{"n_layer": 12, "d_model": 160, "n_head": 2, "n_kv_head": 2, "head_dim": 64, "d_mlp": 960, "vocab_size": 4704, "activation": "relu", "norm": "layernorm", "norm_place": "pre", "norm_eps": 1e-05, "positions": "learned", "qk_norm": true, "attn_scale": 0.178, "bias": "all", "tie_embeddings": false, "parallel_block": false, "init": "uniform", "init_std_qkv": 0.0347, "init_std_o": 0.0, "init_std_up": 0.0347, "init_std_down": 0.0, "optimizer": "adamw", "lr": 0.0015, "lr_mult_qkv": 0.7, "lr_mult_o": 0.942, "beta1": 0.95, "beta2": 0.95, "lr_head": 0.00501, "grad_clip": 0.5, "warmup_steps": 391, "schedule": "wsd", "decay_fraction": 0.94, "decay_shape": "linear", "final_lr_fraction": 0.0, "batch_tokens": 8192, "seq_len": 256, "doc_mask": true, "z_loss": 1e-05, "train_tokens": 117000000, "steps": 14283, "dataset": "wikipedia_en"}
MLP neurons of a small language model. Each row is named by its layer, matrix (up: input weights) and neuron, and shows model dimensions 64-159. Each number is 128 + 32 x the weight over its row's rms, rounded and kept within 0 to 255. Numbers have three digits each.
Before each neuron's rows, "fires on" lists the tokens most often at its 100 highest values on Wikipedia text that the model never trained on. A number after a token or word is its count.

fires on: " L" 73, " W" 18, "-W" 6
L2.up677:112201146142130099143144128137136130107160137127118120127169173151098133103151202156096063093102109117163104166161127094136097138089165174103149162120137125105158119154152117055116111115113130099148131109135157135140126081140153130144113077135154087075092140145144128062129122177075236110

fires on: " as" 24, " friend" 12, " man" 10, " ident" 7, "ob" 4, " character" 4
L8.up449:101114093081125113083116134094107136180115116124141136140122137161120160108110134137127145111174124115145143146116104130098102113059076172099089156132111145101148143091124081123097148207093104050188106139124104110146112103122143133109088114115124170143130120135094126132158160075126084122

fires on: " cont" 43, " ent" 14, " ret" 12, " cor" 11, " Att" 10, " tri" 4
L2.up867:130048102143141220117140139136037151128103103128125154136113126161103157131143148132120168110150135163156136087114097118113123135091174120033184097101167186106152126061161084110118044059112106136089127127140109126105073114161111138164146069116120078086138128120151139120118122137120162176

fires on: " W" 29, " L" 28, "W" 5, "w" 5, " S" 5
L8.up464:111168129050150147099171143104159135110118129118152158115123100133076090082119138107142079094188158119143170137156100094177070136130188173169132142182127147094134122160174133078073139092103115079120139130124145106144160135158114122129172164168144133104099128120153155118093054109078108118

fires on: " |" 40, "ir" 16, "-" 14, "il" 5, "ig" 4
L9.up363:177129134064137170159112130121122075129122104111147123125051123093121128136119156176175120180124172157118128162112084144053108149116115106109162078123083150123116119201137127192169087117110148142160141123127101193137144152147147157101107126105125230092110179127128174132140119113104116126

fires on: " " 31, "|" 15, " of" 7, "^{" 6, "1" 6, " from" 4
L9.up623:139174057123175143116104161177117138151079073164155093075067150140144091091114090140112116136087085131115159102111056132170145139148109112092132098197119132120131083100138125103118127075165152136136077128151162127121132107124110183171141099138113155142140102129058166122119113147137135154

fires on: "," 73, "ab" 16, " G" 4
L8.up954:055154142163109103066115144148130095157089132166154100162096097147113076153126177158140069110119109113111138094160148152124159113122094223122183105118104119106147133171156127131115050195146150081116157103141162111153072152119087116105088144143134144083096123163080141167121161112124187136

fires on: " is" 49, " was" 25, " |\n\n" 10, " were" 5
L8.up22:096105086107150086116082179147038108133097119106110073125092123135093164176120147162125118104088113086163233109106135114152138150153133133107201128143139114118127112141119131072104116110154151102119113116143137158090094142221156178143155165159088105173122164044147123173171148165109144137

fires on: " is" 42, " be" 29, " was" 16, ")," 6, " being" 4
L4.up566:105078148103112187130139167096092073112101116157098117126132109132062156173116115158086144096167098131115081102119129103131119124085130166103140141148124137143153144082110122084105151116120176086122159097101149113189151137183101143042190139192113166123097177107154142195138158144123136154

fires on: "." 40, "," 15, "ull" 13, " All" 6, " all" 5, "3" 4
L8.up584:109121130092128142130140148082136113143110144080191093149143095101095081101114166140112176150093173124141156137147180108171160114126091075073110109133164130096097078179179099096116113203108190096102106091111106195102161152150088138126143123103108098122134212180087128042119076137164110160

fires on: "born" 27, " " 18, "1" 14, "}" 12, "way" 4
L8.up193:130084175137125081144049159124139134119132094160122166138155176118121072169118132150033131097111132108156103107141136162149142101118144137112145092172126112137152154157148136057152124177123136134117112102103174180123103130143103097109196118099078132168134204141127158145166127138115083180

fires on: "==\n\n" 39, " ==\n\n" 25, "===\n\n" 16, " ===\n\n" 14, ".\n\n" 4
L4.up429:090117134117100120082111132133179147167122129128173119095118096149137139161121122122093137109121073092079206145135066097130185126171125130197116166137118120063136096085172144106117122187174086122221108093136106125094089125129113136157153126105065123165073128156080114162133145148138148132

fires on: " v" 51, ":" 14, "V" 13, " f" 8, " V" 4, "/" 4
L8.up253:112116149152117147131101138115094157140102092163142123138152144134107195113175074120084097103156116147116087131106141130129157117141161117088130182106082114136080163100135101114156099149149146148149136125102077128178152127165083121149221151123129198049106126103112102081136145123082134184

fires on: "or" 39, "er" 34, "en" 4
L8.up235:163128137111131182171186127154113055192103165095147132102123120153133095122149111148095141044154147121131161121105138120116087083078154191152166140112121130092129136162124165134124146121152076212168143176080119120102103077105147117095159150107095212163154183087145197095090188094136132185

fires on: "0" 30, " medal" 10, " the" 8, "ot" 6, "^{" 5, "E" 5
L8.up935:116096098116152099114169138171124107168059161154137137099057160204150091110173193154153175072072138060098108174165126129174129124146064105137121161132110115144140135062109161111139097138193070129199158126040124170115110085163154169084111100151122156153096064090101145146145170124167141127

fires on: " in" 26, ":" 17, " the" 10, " a" 8, " at" 8, " an" 7
L8.up829:114122158130139136155165166086175107160133123121116085088165136080060154086108129188125121126145050098115141178098079147135161114186126094132122150053135123098158145085134176080140113079146149149127119137100172153185106144145160121130183128160095143135098064122125133127141151117152183158

fires on: "er" 34, "or" 17, "ter" 5, "mer" 5, " director" 4
L8.up957:108141152137142079166176129171109110166120110122183089145074158128118095127199151116135115018149135116087145097138131086133171150110074107114180162153132128090156095133164076131084143177146195118209172117098161148179089110109133135135139132137086113090150137090127086101098113092135133132

fires on: "ist" 17, "er" 13, " coach" 10, " player" 7, "ian" 5, " actor" 4
L8.up945:078112158114080106144151127170119078137102071122154096135122166154119102130167137163112135102122107075086148078131129098153124117109125145109139153172129142140201095103124070105074137134115192175189131131020156162142046126104178119090183106125137099103103143123098121112090140108112185125

fires on: "th" 22, "st" 17, "ord" 11, "l" 7, "it" 5
L9.up109:040131130163134150169111141164144104138122133161141108111060104117125111065174117185127190121129143063085090158137132095134182115103175133165059126150127115130151114141142115142134057087178128062122182060145142120086128151149120191155194116089131097138128133106132100123171105108157149177

fires on: " was" 25, "D" 18, " F" 11, " D" 8, " No" 6, " first" 4
L9.up744:146139092072130107182129172164076125133093131131119077110110122084097040098146096151124135070144120095136130075148136119145167172160125138106182084146146145057151090178079180184134085128107160190162147104087120171084113158193132137117129095115109119123089119082159138158139147121131133105

fires on: " con" 21, " trans" 16, " Con" 10, " Ad" 8, "con" 7, " cond" 7
L9.up619:090150124102145097122185155164116117186141101139064106106069138137137114068121169088135115119180087120153147106147092158080069110190116103079169078095131144096205131135122099092112087126107089139105143133147163147123152123104128109207124132126154140098110093138133174111110124114120113159

fires on: " a" 54, "," 5
L9.up276:118065108142093159139165163088149111098098139152088071141164188124113117120119105117174119133187115107162129116177113103156184130143146146135149129152087070094188124120082144116069120147091158123110103117117111153197110160170088130067155098195110129122059159104177148118146132092138115176

fires on: ")\n" 80, " ===\n\n" 5, "===\n\n" 5, "\n" 4
L8.up356:100099155086130136070134128134067095170118132062162118099149136130124169110107110109090133152122074138102138172109070154133145151113154104130119103146117161123161076074181156099126113176123129162152107084127101128126113071190137132153151088157165126122141076128113154182195195142135157130

fires on: " " 15, "1" 15, ":" 14, "′" 13, "°" 12, " •" 4
L8.up539:076175166160169069157140159129148120085092159140137137137114157139066078078197160196076175111117099152136098138115092179142125088122162121139097120141114202114125125094125071111137083129147133165145123099137137141201186116118081143118142131089113107135125136136091192118140148140099139145

fires on: "2" 11, "}" 11, "7" 9, "6" 9, "9" 8, "C" 6
L9.up547:147147141168084131123105121150083127132045088162126097143077210143123106132125091118108157179144070164161146158154143117130206085079145139121097164184133110138103125100105173116120070100148117156138147077100116175180148087179124162097150127181139128123123165142110107145119168124104126120

fires on: " is" 22, " a" 18, "\n\n" 16, " to" 9, " in" 6
L2.up914:112108163099133149082150184083101121081091119125086091124159138105119114171127091191125104130135098127142136130204069132153123147123170123158115103111124100136132126082105094062151154092110161137109103095144135141138148124213126133084170102126054117179101159095164155192129164146062173185

fires on: "1" 18, " You" 11, " \"" 8, "'" 7, "I" 7, "'t" 6
L9.up254:118082133144149116127150147112073100094102139135134114090085122151087123170162104124080139124088096076119115153155132109154166133130132127132141112212092131148152123073136113146116089106094149131110176184142085168111101145123082141122119099117167113132085137129126172124125075163148108150

fires on: "er" 16, "ist" 16, "/" 10, "ski" 7, "k" 7
L9.up907:144139088118099150158130138100111067199079142136139140127134152115098070117106080149110115113129125124157119076147082099155131100076113124097140174143107084138102092159176080159134111206090150134179103092032123122142163116178138126172157112113171077141115122115105146098088165135093147160

fires on: " |\n" 61, "|" 32, "O" 6
L4.up290:129127110048139098123093153148067137144105111143137150129065128161147101089121113158118082145127126081111194122077121083179165091215092122109159114142127116112140099165157140098150142080140113062156134134134048182119182092172091133170167099132082143136086119116122104094122119141153138160

fires on: " |" 56, " in" 17, " the" 12, " a" 5, " on" 4
L9.up458:126130127183109161145158115080077138102110148150154139088120110189067139082150070152195096099165046100140176087170108137201140116179132149095107127117100192150173120121120113163164132104107140118141111117172158158103127103167192176116136109188154085122090095063115097163156132111169184098

fires on: " from" 39, " is" 30, " was" 11, "The" 8, " –" 6
L2.up906:125111101136115180150147181099153071124122151126121114120146093108126078186074089165121134103118118114123143119124104134152066140123133176166157099163130111142145069076159114124087158134131166075108162097096157174134091127164110129111147169150037156199160184147190120225134118118082124129

fires on: " att" 14, " Ret" 12, " ret" 12, " Att" 11, " def" 11
L3.up77:146106158192141139137132143145092207150117132120118161148143154142126124050137155154071188124165148118130108112119136159073096097112149102090138146119151154146164113070157050103166134122119093134098098106123131121109176127151080155090172079114091120082137184084128142153142155151133138145

fires on: ":" 75, ";" 16, " |" 6
L2.up599:065087178144137147136133129090134114100105058117154131118099125168074147123070102142122110151096089114184143188083117132161199098139146116079146156092075192078119109077164139149117080114102146141098131194150146147146143089144139167155151172125131086186108097148083147113125132064111198202

fires on: "st" 25, "b" 7, "ff" 7, "f" 7, "h" 5
L8.up847:119105142177104110149193127133100061163098168114152085105152147100054102137138081181134200126143162122146110132120121179112170036161141161112190157131132147126096096133193125212077141155119102108165086112036138138143140120140165176156087129104147148080099130097139105184109124124162100166

fires on: "ist" 24, "z" 11, "er" 10, "ell" 6, "é" 5, "'" 5
L9.up189:149169139131096137182148128117096091151123164108126147073133122159134127140127110142186095091171063084131110163116153125142172130101132131084129125085076149113124075125120147179075136075158136099186105177051103158100114085120176139097178143203066093163131127143178108135103163107129150180

fires on: "ber" 15, " per" 13, "ed" 13, " Mer" 10, "her" 10, "er" 10
L4.up803:178196181112132158068148132094044111159107094087113147140135117122125162102149112186151151139170115143115133130110138122138079085099135144116142102078147213120098116103141082137040131164121105151120136144093143123126158129120126138200157072146073169110139166080121121125106145088136101195

fires on: " such" 24, " known" 20, "born" 8, "\n\n" 6, "own" 6
L9.up311:112151124107113086096157155175140129093112080126157148119130091123122109156122099183100144088142118091154183124159050126136168107141128081106180091145098127164145115154110146135101128076107188065135168062081121154191136128156145161118155121098081096128145153109126119149185158110106122247

fires on: "." 95
L3.up662:083097089134120121130157113143132133142112055134134105137066102201116123082089102108143110065124109100177128167104135102105137172096144118093113146112138167120167124096144183159096095079164168095118131146128144145161138076143196148116158123139168096087111168116108172130136133131140161144

fires on: "ers" 22, "ors" 19, "ians" 9, " president" 6, "or" 6, " manager" 4
L9.up204:130051131127138151173167127139073086196136089055158128101103112202086114142188099161147133132143164135142147116188103092158145180115196192089149106115135093130120123113135140113150155162125102157197080160115093087166139084157119102161110125197068129149078118138140102090067154085137126102

fires on: " |" 29, "l" 12, " to" 10, "b" 9, "w" 6
L9.up400:159163095134129076145127129172162105173122128129130150085098112116152073076142127154114151176134104171166156116085056151222122122121113129117166043088091137087131104108151152198085133115109115102112165136109057092153103121109093128178094134090127040139136148127154163115153098069123146118

fires on: "A" 21, "E" 14, "O" 11, "I" 9, " Ass" 5
L9.up434:143156178132158157106115172140129118163122114142103118090080096211120148133172178149137114123114117087057123141111149030152093130152098119130162170117181175119118150118149126125141110111122125166089152148098083097106175072121104133138221130143150189146066153090106167096128123146145111158

fires on: "es" 24, "s" 12, " des" 8, " El" 8, " de" 8, " von" 5
L4.up75:141091125162098180094218123115120132150118169110128145140151107130023070150176121160167145094133109147116130127204134106108141125118189149110129085160120075131177079137163144160146131148197109135120213194069084116136180108121158153081129172186108116093113097115108150155115155140095166155

fires on: ".\n\n" 49, "\".\n\n" 9, " |\n\n" 6, ").\n\n" 6, " well" 5
L8.up14:090174130131129120140081150142145128186094112103099006139151093122133218070104113120132169156148142115083160102121061099111140091181126136131116177150153137091102159126124126076153075105115160149173081091133140139147205125137172150158115169108129170142116185121131110116182178156143180220

fires on: " |\n" 99
L4.up422:126104129115140106090138136145049129165096119136110137123044132160158113119112109134137098153127045104123172132122192084136186097146100143131188106126127104075121092153128156125142132104131088080171125092144088172124165079169114129169132099158104137167130166137190126122123114137154143213

fires on: "al" 65, "ol" 14, "ul" 14, "s" 4
L8.up633:087164138057140172139113137127096120103103162081102099119085118132130153160141159204139068099095126123069208085168112076150137023132118143169144126105093137113152116155142112097113151062140065178121190139181147111128150148128098182111167115127113123144100125122134219124167136147081147121

fires on: "il" 36, "am" 16, "ut" 6, "-" 6, "uk" 5, "ar" 4
L9.up242:046119082101133167144102130131141146114112103119159073124082172149156129070134117190152160134136133151118119112121111124126160115133101162188135113121133146079121112122102125095188090123126138119143155164088089130186085137185093145095117111137099194133130130090115199114178139118086092135

fires on: " of" 28, " Rev" 6, " State" 5, " Inc" 5, " Col" 4, " on" 4
L8.up350:101148103076083174105219145111151134158138118097135118117150148128129119131109102167176129110164135132158153158201094164093115165136068125134175096117120087089168104144153135147110133124096108157115136148124171150180037104119173126185094155201149127127132140119184134160125101100139191123

fires on: " one" 33, " first" 28, " only" 6, "all" 6
L8.up690:125132156106137100117135135120106127115113139147125097124085089114108105105104171122083105146158164095160126125185133079137132081149095133145143150170145232116110135097142177123124136100146113167161092166116116171143160141141106140143124143143137154149041190113135237026151111105126127101

fires on: "L" 16, "E" 13, "S" 11, "F" 10, "A" 6, "M" 4
L9.up310:142136086109123189076132136077095146119135026136172126123106146137092096150104052168127109139121143090125095114126137083165181167120142118091137112161121137036141127118135128107108114148150189169072130204096049123113130155151144152126104132189113122163114149171106195140157111139138105186

fires on: "w" 35, " al" 6, "iam" 6, " pen" 4, " go" 4, "ang" 4
L8.up422:106069115150074165114144131101156097142114116142089157132131121139103177183104158188091136071164152148124095116162097088144111085056059111163089133153115138170079095131168134080107123104137140126164161112091113184155105146177092087107162145095158150105163133136145165104146147171135142171

fires on: " to" 35, " at" 10, " l" 9, "ond" 7, "w" 4
L8.up239:078161104100101107136160134111148138185119100108055122101159177162115127044158178126118081060098100147137154119162076186104115109157177163100117095092133132168132130170121089135116115138144118171147050135106063130131175161200082126169121121092163087141135172123133193065135152074106128168

fires on: " from" 50, "," 23, " in" 14, " at" 4
L8.up389:069141066128104179100107157045105114149099155123182116086130119136075106218100125164107074076141140121122190152102131156109141113155127168129126086121113107132170121086141120172094135139130164049129173128107111135150066159179116112094164193117091166120098199112186125149136108089131119112

fires on: " |\n" 93, "|---|---|---|---" 6
L4.up926:144092167057139084107102160144061150143124125105136124127102157149147094101117155140161091127135101114134179118146129074114168071192121137095149113103130128088113107193139165115137072146191084092172107079102069155111152122157117125131131121140068155136129105128131105132117166132141142173

fires on: " a" 13, "0" 11, "9" 9, "7" 8, "8" 7, "ri" 7
L8.up402:140065107137120117101098141121090110191050102126079092170128188172140068112123111121184076124106127128154106074172163166163140102106179168083120162106164099147159138117100140118181082092181173139138106107092181131141134096167151140127158106132102053172137160160101122101142170123142135173

fires on: " was" 17, "-" 11, " to" 7, " No" 5, " Turnout" 5, "In" 5
L9.up745:099131128038159117135104157093123125108099128138124136127112103142106072155089112134102144117117115105151188122153019147185104156152102145161083143131105110087170111177072179142144061105162100150099130055142080122106159124191083178149108115137104103127111169102118133106095192084103126195

fires on: "5" 24, "9" 11, "8" 11, "6" 11, "0" 11, " life" 6
L9.up938:125134126134076094099113162070120077161068096118140133110102134166136090071164142108157149171149106160132148111148109132134052137114117145107097215105146110104153098135114214148158124119134136131189123108105161129141097133137209151137121176124146087161105113152057114160103150070077073147

fires on: " l" 63, " L" 13, "l" 6, " Le" 4
L9.up496:070181111075157107132146147158140158120079134119133079128056115125169168091130106114229063061086161157141126161170097129169152134159125139125144142113120149078130107110080145123124058160143152155119093125121141137132167130140143156121094136098199166173029109091112151128169097108155106174

fires on: " oper" 28, " particip" 9, " educ" 8, " focus" 8, " gradu" 5, " Oper" 5
L3.up461:091171087187124139192164130131155151181095138121087097139148081135081128097170159092180096097175159129171126128141125121125109120114109139139140095154093170129109130123122214176154124095092134087126100098148076155159123097109196121050136142134159051167145145130138083130111172081175118105

fires on: ".\n\n" 52, " a" 29, "==\n" 6
L2.up524:142101148104120163138182201106152077081106129108106123096110177107145084141089107139105106091113149106125144219174063119111107106162177160117113166156142164125152151130094118088158136107094095190152090109128157131128150142127106124087163095119070122144154155090112196166135132174120157151

fires on: ":" 72, " \"" 20, "," 7
L8.up414:085092228114086122137100134151132118163132093109107128128146074156110163125164122151132104142141118120128185186106153111143149084120125107144155176131090108116171125078136150139125064128090162114141154102120113115137196146184137125134127159156172134081077072181097120164133150058099176125

fires on: "born" 26, "I" 9, "un" 7, " was" 5, "'t" 4, "ally" 4
L4.up295:087114153100110140098122143090096100168095143127129099126158109142108176191139157132078120158148116068104118146179156078173108125156147149140108159172106137087097151115108100153122117120136124116128118128128091150115180113133073100074141096097114139156070154151132132118155145134100116157

fires on: " U" 42, " E" 24, "E" 13, "U" 6, " e" 5, "-E" 4
L8.up507:144128116070098126149177125097174128122135111135110160137081154171115129147167107138141133079189134066073098180142133140207101105121104108137121159102123151155092112148182086174078073124131178147112102117113099155168096112129111137155191046195141191092128151128090141116112196161175128136

fires on: "|" 52, " |\n" 41, "\n" 4
L8.up621:119151126104141180119128126128129078145123178135159145137082151214137092062107154126114142106124108105126138071078092143165133138139127108159142144154103143079149063134121122107051124115175074136167168159071071175127151065159136096085182159143099163127136146129099132177141155169107135180

fires on: "=" 39, "|" 9, " G" 7, " Location" 4, "A" 4
L4.up818:075150142076158147211103131127129165132122098123117137149132164164128154126122158158129159101148133107134158136111067167205085072219150113164117078136140136079142113155163101107117102110136165054141218111124139157099163082206061127150117071117083162122125107151132135089116127087166119142

fires on: "ly" 43, " be" 27, "ild" 7, "ally" 5, "rist" 4
L4.up886:095090127092096106130151113063121055095086153146139115126174138137090105165098171102106217148135094137156123091185107113187119006154151109101140186120098157083123126131076137170137170147122132148125174148113171138120143132119105155082151163167147085086162131152101146165146142105145165181

fires on: " her" 31, " them" 15, " dam" 6, " him" 5, " de" 4
L9.up951:099132186100126052074151120107119174153121083098069103093140168142117151045151103147118112049159116129142154191122121084116167125138153135089104101118132126137158145099135118148153158145138214091108087116150116142152153109130111110119159116078107103103137128151187135105124145109153151166

fires on: " Con" 61, " con" 34
L4.up24:126167167125145166092106117110077141164141122127098097126111139175114079095112162137157158097150157114108150069062098136134084159171172087105150094137128148114147127121082130169063102080138082134129140120107094178140167104118120156153116193162078175225137093105136139169147139085112103184

fires on: "z" 14, "." 12, "ly" 9, "le" 9, "el" 9, "er" 5
L8.up85:120080117124112168230121111111054134094110141143146156095174090172081202128113094100105088134167117132110167127164144093140151095103124101127130192138075086144075115117075110170071142149112172107141204173129100173135196156151134135121149099165102173102098166076142111171099126108133104145

fires on: "and" 22, " Con" 17, " An" 8, " My" 7, " Sy" 5
L8.up186:125180163157115188158108139090115134129098130111072105125133130100079108144132154141125188106112100062077206142125087126118136101218176174089140090109144183118150122112177101155105139172121147136090148084127107100145118163122080130096134062073156113139160056110131151132123164149107192143

fires on: " by" 44, "|" 24, ";\n" 6, " |" 5
L8.up717:136195123153124239189191122157033121112118128131118140124133154116133093112144136182127135143115115101163127117156106161134109160144131108063167096121135142097141096170089098149104076063146101137168186163136104183103119078148138153097136090188128143156157130133149138176110134120157130163

fires on: "ol" 27, "al" 13, "d" 7, "c" 4
L9.up134:099155168127121143074156145027148121149091135159069131152148161102114125120110156178107114110119119141150162055116123071112132040136175141141112124112108173122117138099117126108139097133143112144109130125134126158149212118119071151136128145113082100143139215063126171134179107079169149177

fires on: " |\n\n" 49, "iving" 11, " with" 9, "osing" 6, " opening" 5
L4.up569:115139116121125150117101135129104154128105118115107084097148116145130197103114158151106133122125104042127111143120099129144087063180035132139121124146136215137092139082128140090094144124121162070198102147138129122130100145143128161160152087185055162076097100065146103074134111135131166138

fires on: " I" 13, " A" 13, " P" 13, " R" 12, " G" 6
L9.up195:142161128038111188129130112144114176080115099178214104120115134146133130138099125137158060102144107146153163127098115105159118089151160113107190123176138167151117093102103141176100140070131191120162127131150076153111154152139097147148107100144117175148088100103101112194106096148122212115

fires on: " not" 23, "ively" 13, "ially" 11, "ically" 10
L3.up248:118129156096133106134122127136104126146110102132079091130123181120152171082074095111113088097142164118181113112190136101067122138150187096097163157129142132126188098130138099197182127129139176037136158135111133143134201158132118145147107143123086141176105183171186129066120143112047148134

fires on: " |\n" 22, "H" 12, "p" 10, "isc" 8
L9.up611:147141118117112136138140158102097084168099106124134126105074134158161106088103143191146091174125111137116125076099051130159141098139101213155172139117136161081170091156200102071135105145135115143081159183085118093087097111127139149104132168153164167110129112095138176114109167165054181133

fires on: " was" 22, " a" 20, " is" 16, " an" 15, " ft" 5
L4.up354:118115095094124194172124175103128095093079145122118099118126126130006102160146129171130137105175119110145122123114142131214110113127109122136135156205124109127173096111091137095119153100134134047112156110126223093159129139148096131061164111156151102189159149090104119156125150132110137147

fires on: "S" 15, "L" 11, "A" 10, "V" 7, "F" 7, "D" 7
L9.up92:154075138079114119122112133095075132175103080136158104131151102155103064139104038112118112167135106154164200204125116150180140134109137150151137078150061105107087122105137130132113125110136135166126181191141073137077071124127113160127112149202090153073105121121073119171103092121135116123

fires on: " (" 17, "0" 13, "^{" 12, "2" 9, "3" 7, "_" 7
L9.up443:109105173124129116133151143140091093134086123161171110127059174112146159095147158158179160171120114128125134187101101127145166113084133112080109129153055199146116076095101159164091147113153173042104138067086138157191172112173157148129124082124169097099142055154123131156152155114140128176

fires on: "0" 29, "un" 24, "own" 9, "eg" 5, "ac" 4
L9.up402:149121087136090180109139127107115108157080125069083143126082087173159109133129142225146100119179100131112177143143126120089148141179168159115111145205109107110068095122141132160113116152144063135136107106114126105088079139192161105098102143057147140168127116143131159113161164111132123112

fires on: " Grand" 21, " former" 13, " as" 9, " First" 8
L2.up702:155100118107139161108186157128083139098121116147154139106089148070142148067132152132122166137163149123131092138138125161084112109135124125076101115133151122114135117128153143127112139103089107115129098131164127150210127103195128149202137056128080123150161150132169188176122119132164180160

fires on: " to" 43, "ly" 32, "ely" 5, "ally" 4
L4.up101:121118174093122094142149144100071106123092157135132143126119153158105057139087142140145116138118151159142176070187122160145106055174165147149131160096144083089162116127124087167155131158149156145088115105122090146092166104125112126099148173165081084180108142158088104153107162107077140127

fires on: "t" 22, "ar" 18, "st" 11, "n" 7, "th" 7, " place" 6
L9.up824:094128095144169114181134165149126142184153159124134100121074152145118116105158088160147151079151105152109123145089133050102124141150136136161161112110129174057185061107147180132072089169140166098150123075155086158098085112155168188140106087131127185126129161149133130091126148119166140129

fires on: " E" 50, " e" 25, "E" 9, " di" 4
L3.up573:137150172105131140185138114095122163153142083147130178111072190153141122093113138122097101112126140085116129176127161057131115144125106134126112155114153191113124079115099080143108129130140118144137109128111029142099111117136168122116208083147106185103123104173086108123139157133146145149

fires on: "g" 41, "," 33, "s" 7, "ly" 4
L8.up589:134109155111089170153144130114156083127105157117139099107119157181093151139108128176176079183164097146144115086170136123147118114160120118099168105087101100070083143116164068174116067165157088148093152131136124132176095153177086079141121145189163073143142140058109137121146136123091201155

fires on: "." 94
L8.up792:074161139112139139093151143068141130109135073166131134141113091158113142075115152119115085122137107108097158198079115154110111120123121132150142109095132163116137126141165097092105154085146123046144209136182111157133171136132110136128158104122109126068106173149090151141177114108140124198

fires on: " |" 42, " =\n\n" 17, " A" 10
L9.up505:141110191131141142073110161098056167160150059130109109106099172125137103134184094139110087123117056080145100049110119142123165079127163159156111099168158159100134139179125062081117116143113099172111092153107122114114127165187099105117169087155107146136113178127108123144112152150101139152

fires on: " |" 79, "," 16
L2.up130:079147119164115149101143105110130145109106095107126138127083090153134098150100139134174163145134075063157118128105130151133180155075144193161127111106084097124154056183136141130121068116221106145096175116146139201155104101150192155129152191185172112121119142127131173100142106105126138154

fires on: " a" 55, " as" 23, " $" 4
L9.up467:146153103092156157162158131109077130082129150110097100119089129182099152067173078135146120082172142120108147159121140190103128160155126132126137194121073119145120123131121116094106120184129101065175144134129100128157138122144112128092156103171111150138086108126125154101168203136186101136

fires on: "p" 15, " sp" 11, "\n" 10, "il" 9, "per" 7, "iv" 5
L9.up711:100181097025113166171069151165133087114095094155157134141124118133122142113114128134123153113136090081134138124093133134137075129193159156117127169131128143138179034145092117104137103131114107102171183095080137148100139107140137108117095099119112156172100177114123173093161198115119126093

fires on: ".\n\n" 64, "\".\n\n" 9, " According" 7, ".\"\n\n" 6, "\n\n" 5, " ===\n\n" 4
L4.up206:130184131088128085156117141145142135211121104081092086122101103160128186088149121148175111144124146105151171215104090098087091147142054130073136127110128109126092112165139140136104099128129127034188072091138086175115160120147170152172160171134139112169122113129092127139148105133157101135

fires on: " " 37, "," 30, "2" 10, "born" 4
L8.up55:092142179132074129140153168083160114116111152142159080085144092112074119172089142164123127088105099105177135102192086114145100138115094169147136081142140139086152129105127115121178061154092193147114158055115204141183105158172100089059186192131116124110152127107128132150160144115082153118

fires on: "ively" 15, "ently" 14, "ically" 12, " often" 11, "ially" 11, " sometimes" 10
L2.up384:070133139107111082093156098163103151125085108127116115086137118127106191134085162142120155081118111080195159126139139108090144123158177102134121162142117114066129134123082116141153144175159189099173108149097115163166166122129121139139119118198141109186113216151157132083115157114124119117

fires on: "," 47, ")," 13, " and" 11, ";" 9, " of" 8
L2.up377:078057111133125112104144123095184135135101113159098130122081099197104060128112119135114111149095073074168146139107098164102207136091131186078161143144105140085138081082100165150165070111175177152114160111119161161145129084174174140107183134114104107154104116131107136149135078066051146182

fires on: " long" 16, " six" 12, " All" 10, " all" 9, " third" 7
L2.up647:118140168164125157069205128075119147071107116124195134134133119105131114077107204126161207104093161105066106100141157110114130093107137068093110142133163103150115097124087169125116118136138165136163114147093183125141154122137111148112122088113139112187128183079143112130113089110114092168

fires on: " of" 15, "ous" 11, " red" 8, " hom" 8, " on" 8
L2.up167:111126189080123166124191137069163134105109130139109154120156143121120095077048061189101112150188107132076134104148112165119105093072063152140116139184074113123192106187165129146164144164161157135085145115081148121171118139153134101089195081130086164125171156175169162153178129133111142182

fires on: "===" 29, "\n" 17, " |\n" 11, " =\n\n" 9, " \"" 7
L9.up568:145127135061126097139141151133036156156107080152160119092115113118151111160179110173113053141092106092124170167082166136144135074140108129140151130152153145035170161180101132140145105131188116141091147075191121122167092076123099156107137152090107093154164166093081160148134168132099166226

fires on: " |" 47, " a" 17, "ro" 5, " had" 5, " average" 4
L8.up585:149125150145135136159119112136053129094134158133139146121083114166159089093147084135190035062150101149187158164143113136167158190165170098120121147142115157128146138138142187180143126112144145114148094053099158135164166110159149134118138144175095147111110116083110120142106158097145140128